Part of a small language model's weights.
Architecture: LayerNorm before each block, learned positions, biases, tied embeddings.
MLP neurons of a small language model. Each row is named by its layer, matrix (up: input weights) and neuron, and shows model dimensions 272-367. Each number is 128 + 32 x the weight over its row's rms, rounded and kept within 0 to 255.
Before each neuron's rows, "fires on" lists the tokens most often at its 100 highest values on Wikipedia text that the model never trained on.

fires on: "of ", "al", "t", "u", "z", "with "
L3.up653 [116 153 123 159 111  54 175 117 156 139  93 157 124  86 159 141 159 159 139 145 135 140  73 105 108  82 111 136 150 130 134 124  96 131 103 155 156 138 146  90 133  76 115  92 145  36 181 118 116 139  91 114 169 181  56 175 100 110 138 172 122  83 118 128 137 143 132 133 117 177 162  77 118 167 122  88 156 117 176 188 177  92 149 136 101 146 137 155 138  83 134 125 118 167 103 156]

fires on: ". ", "of ", "to ", "W ", "life", "Re"
L3.up111 [ 80  74  88 138 148 117 117 151 105 134 150 186 110 123  78  88 143 147  59 134 151  86 197 136 131  75 110 132 134 150 109 111 170 151 139 167 168 138 173  92 141 134 164  59 140  95 100  87 169 153 118  70 148  95 131 105 133 112 171 176 106 133 188 113 129 103 148 123 160 147 139 149 134  83 115 129 126 168 155 107 101 173 106  89 132 115 129  77 177 130 177 144  81 157 160  84]

fires on: "\n", "| ", "of ", "; ", "all ", "were "
L6.up1246 [180 116 144 140 134 181 120 162  88 164 112  87 104 118  92 112 103 145 127 181 146 131 147 157 134 107 151 109  86 123 179 143 151 106 124  89 173 112 105  62  90  60  38  88 111 111 119 104 192 112  97 133 143 121  98  86 119 167 130 144 148 154  94 119 118  64 144  55 150 149 111 158  56 138  92 128 175 137 117 129 136 106 157 124 127  76 173 136 118 120  94 202 134 111 111 140]

fires on: "J", "to ", "-", "time "
L3.up923 [151 142 151 129 128 110 144 108 135 120 105 129 109 132 144  77 107 153 118 103 168 101  94 134  96  87 107  96 100 135 118  67  57 119 106 207 140  96 116  96 117 105 125  66 208 156 110 106 123 106 110 121 103 128 156 155 163 130 152 138  89 147 167  93 142 125 151 118 130 145 179 111 164 113  55 131 144  87  65 156 164 116 124 140  97 146 224  30 129 123 161 108 135 178 188 125]

fires on: "- ", "The ", "N"
L3.up897 [149 144 151 119 143 196 144 108 177 125 117  90 139  95  93  61 129 170 122 118 203 119  98  89 105 139 133 120 154 117 163  79 145  98 198  71 114 128 136 135  87 136 184 124 187 154 137 123 121 126 113  87  72 131 144 147 129 197 134 149 136 127 131  98 108  86 122  98 101  90  99 165 119 139 136 109 176 107 138  82 161  68 102 162  87 171 165  68 139  90 102  75 106 162 149 171]

fires on: "C", "P", " ", "n", "; "
L6.up106 [ 87 102  90 129 133 182 132 156 101  91  88 145 114 125 118  90  72 158 116 122 132 139 140 166 147 120  83  86 119 148 141 148 134  93 175  75  81 151 121 174 153 101 138 130 145 147 137 160 127 169  86 138 120 164 107 165 151 117 179 147  70 125 159 162  57  83  99  99 147 180 150 118 102 134 109 139 166 127 110 138 160 148 127 128 121 152 187 134 123 135  92 129  99 101 129 126]

fires on: "a ", ", ", "and ", "but ", "."
L6.up212 [142 182 146 139  99 136 177 138 120 152 167 107 124 127 135  89 134 125 139 110 116 146  75  90  94 110 120 149 131  18 110 162 140 135 149  86 123 169 125 100 138 147 101 186 171 148 132 105 183 119 169 161  84 135  75 175 171 108  81 139  46 164 230  74 118 103 124  86 126 140 121  85 115  99 119 135 126  91 140 142 159 173 121 164 123 110 158 124 149 119  64  88 109 127 115  85]

fires on: "re", "Re", "á", "| ", "late "
L6.up49 [151 146 149 147 150 147  93 163 165 172 130 176  52 131  73  76  99 147 138 129 114 123 125 138 121 122  90 109 120 115 131  63  81 173 159  78 136 118 122 113  50  89 157  95 121  98 171 160  71  85 102 149 193 104 102 128  94 135 140 103 123 159 156  80 127 174 131 100 126 113  97 103 120 117 181 119 115 187 110 124 210  86 179 194  95 126 144 152 124 104 192 110 128 156 121 191]

fires on: "| ", ", ", "3", "4", "2"
L3.up127 [ 80  83 128 175 151 137 147 120 143 147 111 146 173 150 101 101  99 157  79 104  85 123 146 159  98 108 145 134 103 142  96 138 118 158 143  96 103 182 114 161  98 149 105 127 114 131  90  78 168 117 141 145 151 158  38 169 136 220 163 144 106 105  70 111 101  95 130 186 155 122 168 132  60 112 134 153 150 116 120 144 121 140 147  89 116 160  87 124 104  95 176 156 170 158 160 200]

fires on: "of ", "36", "-", "35", "36 ", "/"
L3.up953 [120 150 165 132 157 137 111 141 134 112  98 118 146 128 105 130 103 135  44 169 145 131 128 137 112  93 172  80  82 110 165  85  82 104  73 135 133 113 158 124 136 126 106 160 131  46 104 140 140  94 137 132  92 129 130 126 159  91 168 141 194 115  75 150 120  91 165 155  80 148 136 142 165 135 134 115 191 124 156  94 171 134 135 165 166 149 124 108 118 128 104 122 114 133 180 191]

fires on: "were ", "was ", "are ", "to ", "forces ", "s "
L6.up1169 [ 96 150  94 109 122 116  87 136  92 147 114 120 119 150 180 198 175 106 126 182  40 148 105 186 132 110 115 115 109 127 127 133 152 163 106  82 111 127  45 197 124 155 137 141 107 138 166 140 142 162 139 113 162 195 102 112 169 138 146 156 115 201  91 157 107 121 153 133 137 123 127  93 100 130 180 119 128 169 161 105 100 105 125  83 141 172 146 105 147 123 149 114 181 120 107 131]

fires on: "of ", "-", "with ", "to "
L3.up868 [153 127 134 150  72  98 154 128 158 116 139  72 186 125 173 122  96 133 120 136 158 168 120 117 112 148 109  86 118  67 129 152 121  81 115 200 131 117 130  91 123  89 128 103 129  37 130 161 111 112 159 111 159 164 120 127 124 101  97 121 141 121 153 205  98 103 108  90  87  96 147 129 194 137 115  49 161 159 101 144 127  61  58 132 138 158 137 124 105 109 161  83 128 141 156  66]

fires on: "S", "been ", "R", "was ", "were "
L6.up1144 [132 127 127 136 180 151 163 123  67 156 113 146 111 120 150 118 139 119 130 148  82 125 119 162 125  68  90  79 175  85 115 193 108 183 132 141 110 175 130 105  87 155 185 128 121 161 157 132 147 149 162  91 173 196 110 147 208 155 190 124 128 155  61 141 164 116 144 122 122 145 195 138  91 181 153 127 100 112 112 134 100 153 175 112 133 138 220  45 131 110  75 129  90 108 163 142]

fires on: "-", "ec", "to ", "ong", "ur", "ac"
L3.up731 [131  98 109  41  67 113  75 171 118 131  62 167 157 114 136 162 127 164 151  90 126 120 149 175  96 109 110  83 156  87  77 193 140 142 139 151 134 144 105 130 111 109 153 112 102  91 189 142 138  66 141 131  63 124 171 160 137 187 125 165 186 110 155 118  62 116 145 116 134 121  93 102 175 147 159 141 127 177 119  87 112  89  99 106 108  69 172 128  66 174 116 104 158  66 130 110]

fires on: "ed ", "to ", "s ", "with ", "ing ", "up "
L3.up1048 [146  87 115 117 118 148  99  59  94 143 159 146 109 159  70 151 136  47  86 186 129  68 128  90 144 130 103 118 157 116  65 199 111 117 126 136 145  98 132 144 106  94 153 144 134 116  64 175 147 163 156  88 153 105 117 156 136 132 111  83 172 202 112  45 115 125 103 119  90 101  89 106 107 101 100  94 134 102 166 177 180 204  88  72 127  74 203  91 131 152 216 110 141 163 231 136]

fires on: "a ", "U", "O", "-"
L6.up732 [151 158 111 109 105 109  81 151 212 112 194  96 127 134 127  90 123  98 106 150 178 150 143  89 168 116 108 134 102  80  88  95 116 114 212  86  69 127 157 153  88 162 147 134 115 179 126 130 181  99 147 157  92 149 156  81 120 139  27 149  92 123 191 119  93 179  76 183 118 163  46 111 113 103 116 201 180 118 119 153 163  90  91  82 115 102 170 120 129 108 101 110 101  91 121  64]

fires on: "as ", "at ", "of ", "The ", ", ", "the "
L6.up852 [ 50 110 119 169 146 160 165 103  97  79 138 136  78  43 180 155  88 116  97 137 144 164  63 147 122 125 170 108 122 156 185  87 106 153 150 101 105  97 113 142 106  82 142 133 174 150 121 165  74 109 157 102 123 131 149 147  88 100 156 115 108 154 116 156 103 122 113 119  89 134 142 136  81 117 141  80 152 100 141 123 130 116 129 177 165 150 140 105 109 142 114 144 152 155  96 145]

fires on: "| ", ", ", "the "
L6.up373 [149 186 132 142 117 119 156 153  82 131 181 134 127 118 104 104  91 148 111 118 129 156 144 125 137  70 129 140 133 102 106 179 140 101 119 103  68 177 110 128 132 131  29 125 102 132  75 106 150  81 137 171 110 139 137 160 101 121 157 127 136  96 104 149 107 148 140 110 124  61 133 123 118 103 132 128 165  90 117 157 117 119 122 101 146  88 125 120  88 149  98 114 131 142 113 147]

fires on: "in ", "of ", "9", "to ", "over ", "with "
L6.up326 [118  66 123 154 106 117 174  80 120 164 174  73 139 134 133 137 126 146  32 120 122  73 153 128 150 118 119 138 116 145 143 135 153  91 160 116 172 151 103  90  87 161 168 107 222 107  89 127 147 135 134 112 138  79 145 110 143 158 129 142  81  84 148 167 147  94 151 112  73 143 102 146 200 118 148 142 157 137 132 103 172 110 115 135 114  89 111 122  87 123 129 136  95 153 117 157]

fires on: "| ", "si"
L6.up1084 [113 158 118 145 123 129 134 131 178 126 126 135  78 125 138  73 102 107 162 176 146 107  82 134 121 115 189 123 115 108  71  93 149 190 190 127  62 146 137  97  85 121 174 101 158 144  93 135 117 110  83 193  99 110 133 134 140 114 124 118 100 135 170 119 125 140 120 132 102 136 159 134 148  87 112 145 168 166 124 153 119 116 119 129  87  93 166 157 115 138 117 168  93 123  75 133]

fires on: "of ", "un", "'", "-", "rec", "iss"
L3.up1176 [165 169 134 170  69 118  50 127 111 103 122 106 162 182  68  95 156 104 123  93  97 134  86 152 159 147 148 155 136  94 112 133  69 127 170  64 102 146 128 131 133 145  77 111  93 115  89 100 136 114 159 108 143 156 176 161 147 170 110 161 168 143 133 122  68 138 153 147 124 146 112 139  89  90 173 120 188 123 158 127 117 152  92 104  93 132 127 132 134 169 163  94 166 119 111 141]

fires on: "W", "St", "Sch", "Sp", "sch"
L6.up323 [151 135 194 190 204 110 174 138 178 111 145 102 135  83  79 103 160 191  82 157 131 135 135 181 141  96 103 135 125 141  90 131 109 194 127  30  95 124 123 144  94  60  74 167 113 180 122 157  81  85 140 116 149 122 125 174 101 158 137  95 144 134 127  64 100 118 133 162 136 120 129 114 147 131 147 155 155 123 142  98  83  81 143  71 150 104 123 116 129  81 127 179 106 107 136 101]

fires on: "to ", ". ", "ie", "an ", "en"
L3.up980 [ 94 110 104 118 109 128 161 126  94 196 115 132  85 161 195 141 184  98 144 120 157 100 178 207 122 142 127 125 117 104 140 200 111 175 198 160 132 102  93 125 127 134 155 140 154 160 107 137 134 172 118  50  94 146 148 166 118 143 122 182  88 169 155  88 155 148 226 163 117 152  81 115 132  78 143  96 147 153 134 131 116 157 110 138 125  91 137 127 170 128 126 154 138 179 171 138]

fires on: ", ", "in ", "to ", "and ", "from "
L6.up816 [ 96 118 140 160  64 175 161 131 105 129 134 134  71 193 142 136  55 137 120 138 114 152 129 128 157  86 174  95  65 123 123 113 111 142 107  91 110 148  97 149  73 171  66 139 131 163 187  44 131 132 124  99 155  89 146 139 148 172 173 101 112 133 165 119 166 100 121 103 180  78 149 127 155  90 131  83 192 127 153 160 105  57 157 109 131 107 120 102 106 137 163 108 147 166 155  87]

fires on: "of ", "ing ", "-"
L3.up989 [204 136 127 145 116  88  67  68  84 104 176 175  89  85 144 121 153 110 107  97 105  69 124  90 111 112 152 100 124  37 113 103  79 153 127  22 123 109 136 127 132 149 122 131 158  88 156 118 159 127 186 145  91 113 137 174 128  93 124 110 181 112 139 178  96 136 128 126 155 114  75 115  87  87 131 149 169 139 190 119 164  96 123 121 111 117 197 116 150 112 112 143 131 123 143 184]

fires on: "with ", "= ", "a ", "on ", "and ", "the "
L3.up33 [ 73 123 178  60 124 133 159  80 142 122 156 170 106 125  72 139 108 201 126 167 170  96 123 127 144 109 155 159 100 118 181 110  94 102 121 120 104  96  52 101 163 124  51  92 114 171 113 125 130  68 151 189 132  52 138 159  66 142 103 159 172 159 146 159 132 133  91 129 107  79 136 126 105  97 145 130 109 171 198 175 115 114 115 147  88 123 162 115 103 170 174 156 135 192 122 136]

fires on: "an ", "–", "M", "An "
L6.up425 [151  99  88 142  93 150 137 162 115 100  93 148  99 126  92 113 141 119 126 194 115  80  92 161 106 139 106 159 109 146 115 154 195 178 178 132 141 172 123  77 156  86 124 150 157  80 106 160 171 121 127  52  94  86 141 146 172 150  99  82 102 150 165 162 198  57  98 141 152 151 157  94  82 104  94  75  76 138 128  80 152 141 128 149 117  95 118 107 124  85 132 160 160 144 129 180]

fires on: "| ", "4 ", "5 "
L3.up518 [105 135 145  97 148  65 119 146 165 114  86 153 102 149 141  88 126  85 117 176 107 131 112 110 100 178 115 146 167 144  97 129 163 220 114 175 112 169 118 121 169 119 152 118  93 160 119 134 131 170 123 146 106 140 189 108 152 126 201 146 151 123 133 102 112 126 167  90 126 106 107 118 139 105 138 141 148 152  74 157  70 194 110 125 142 110  90 109 128 103 149 151 139 141  95 153]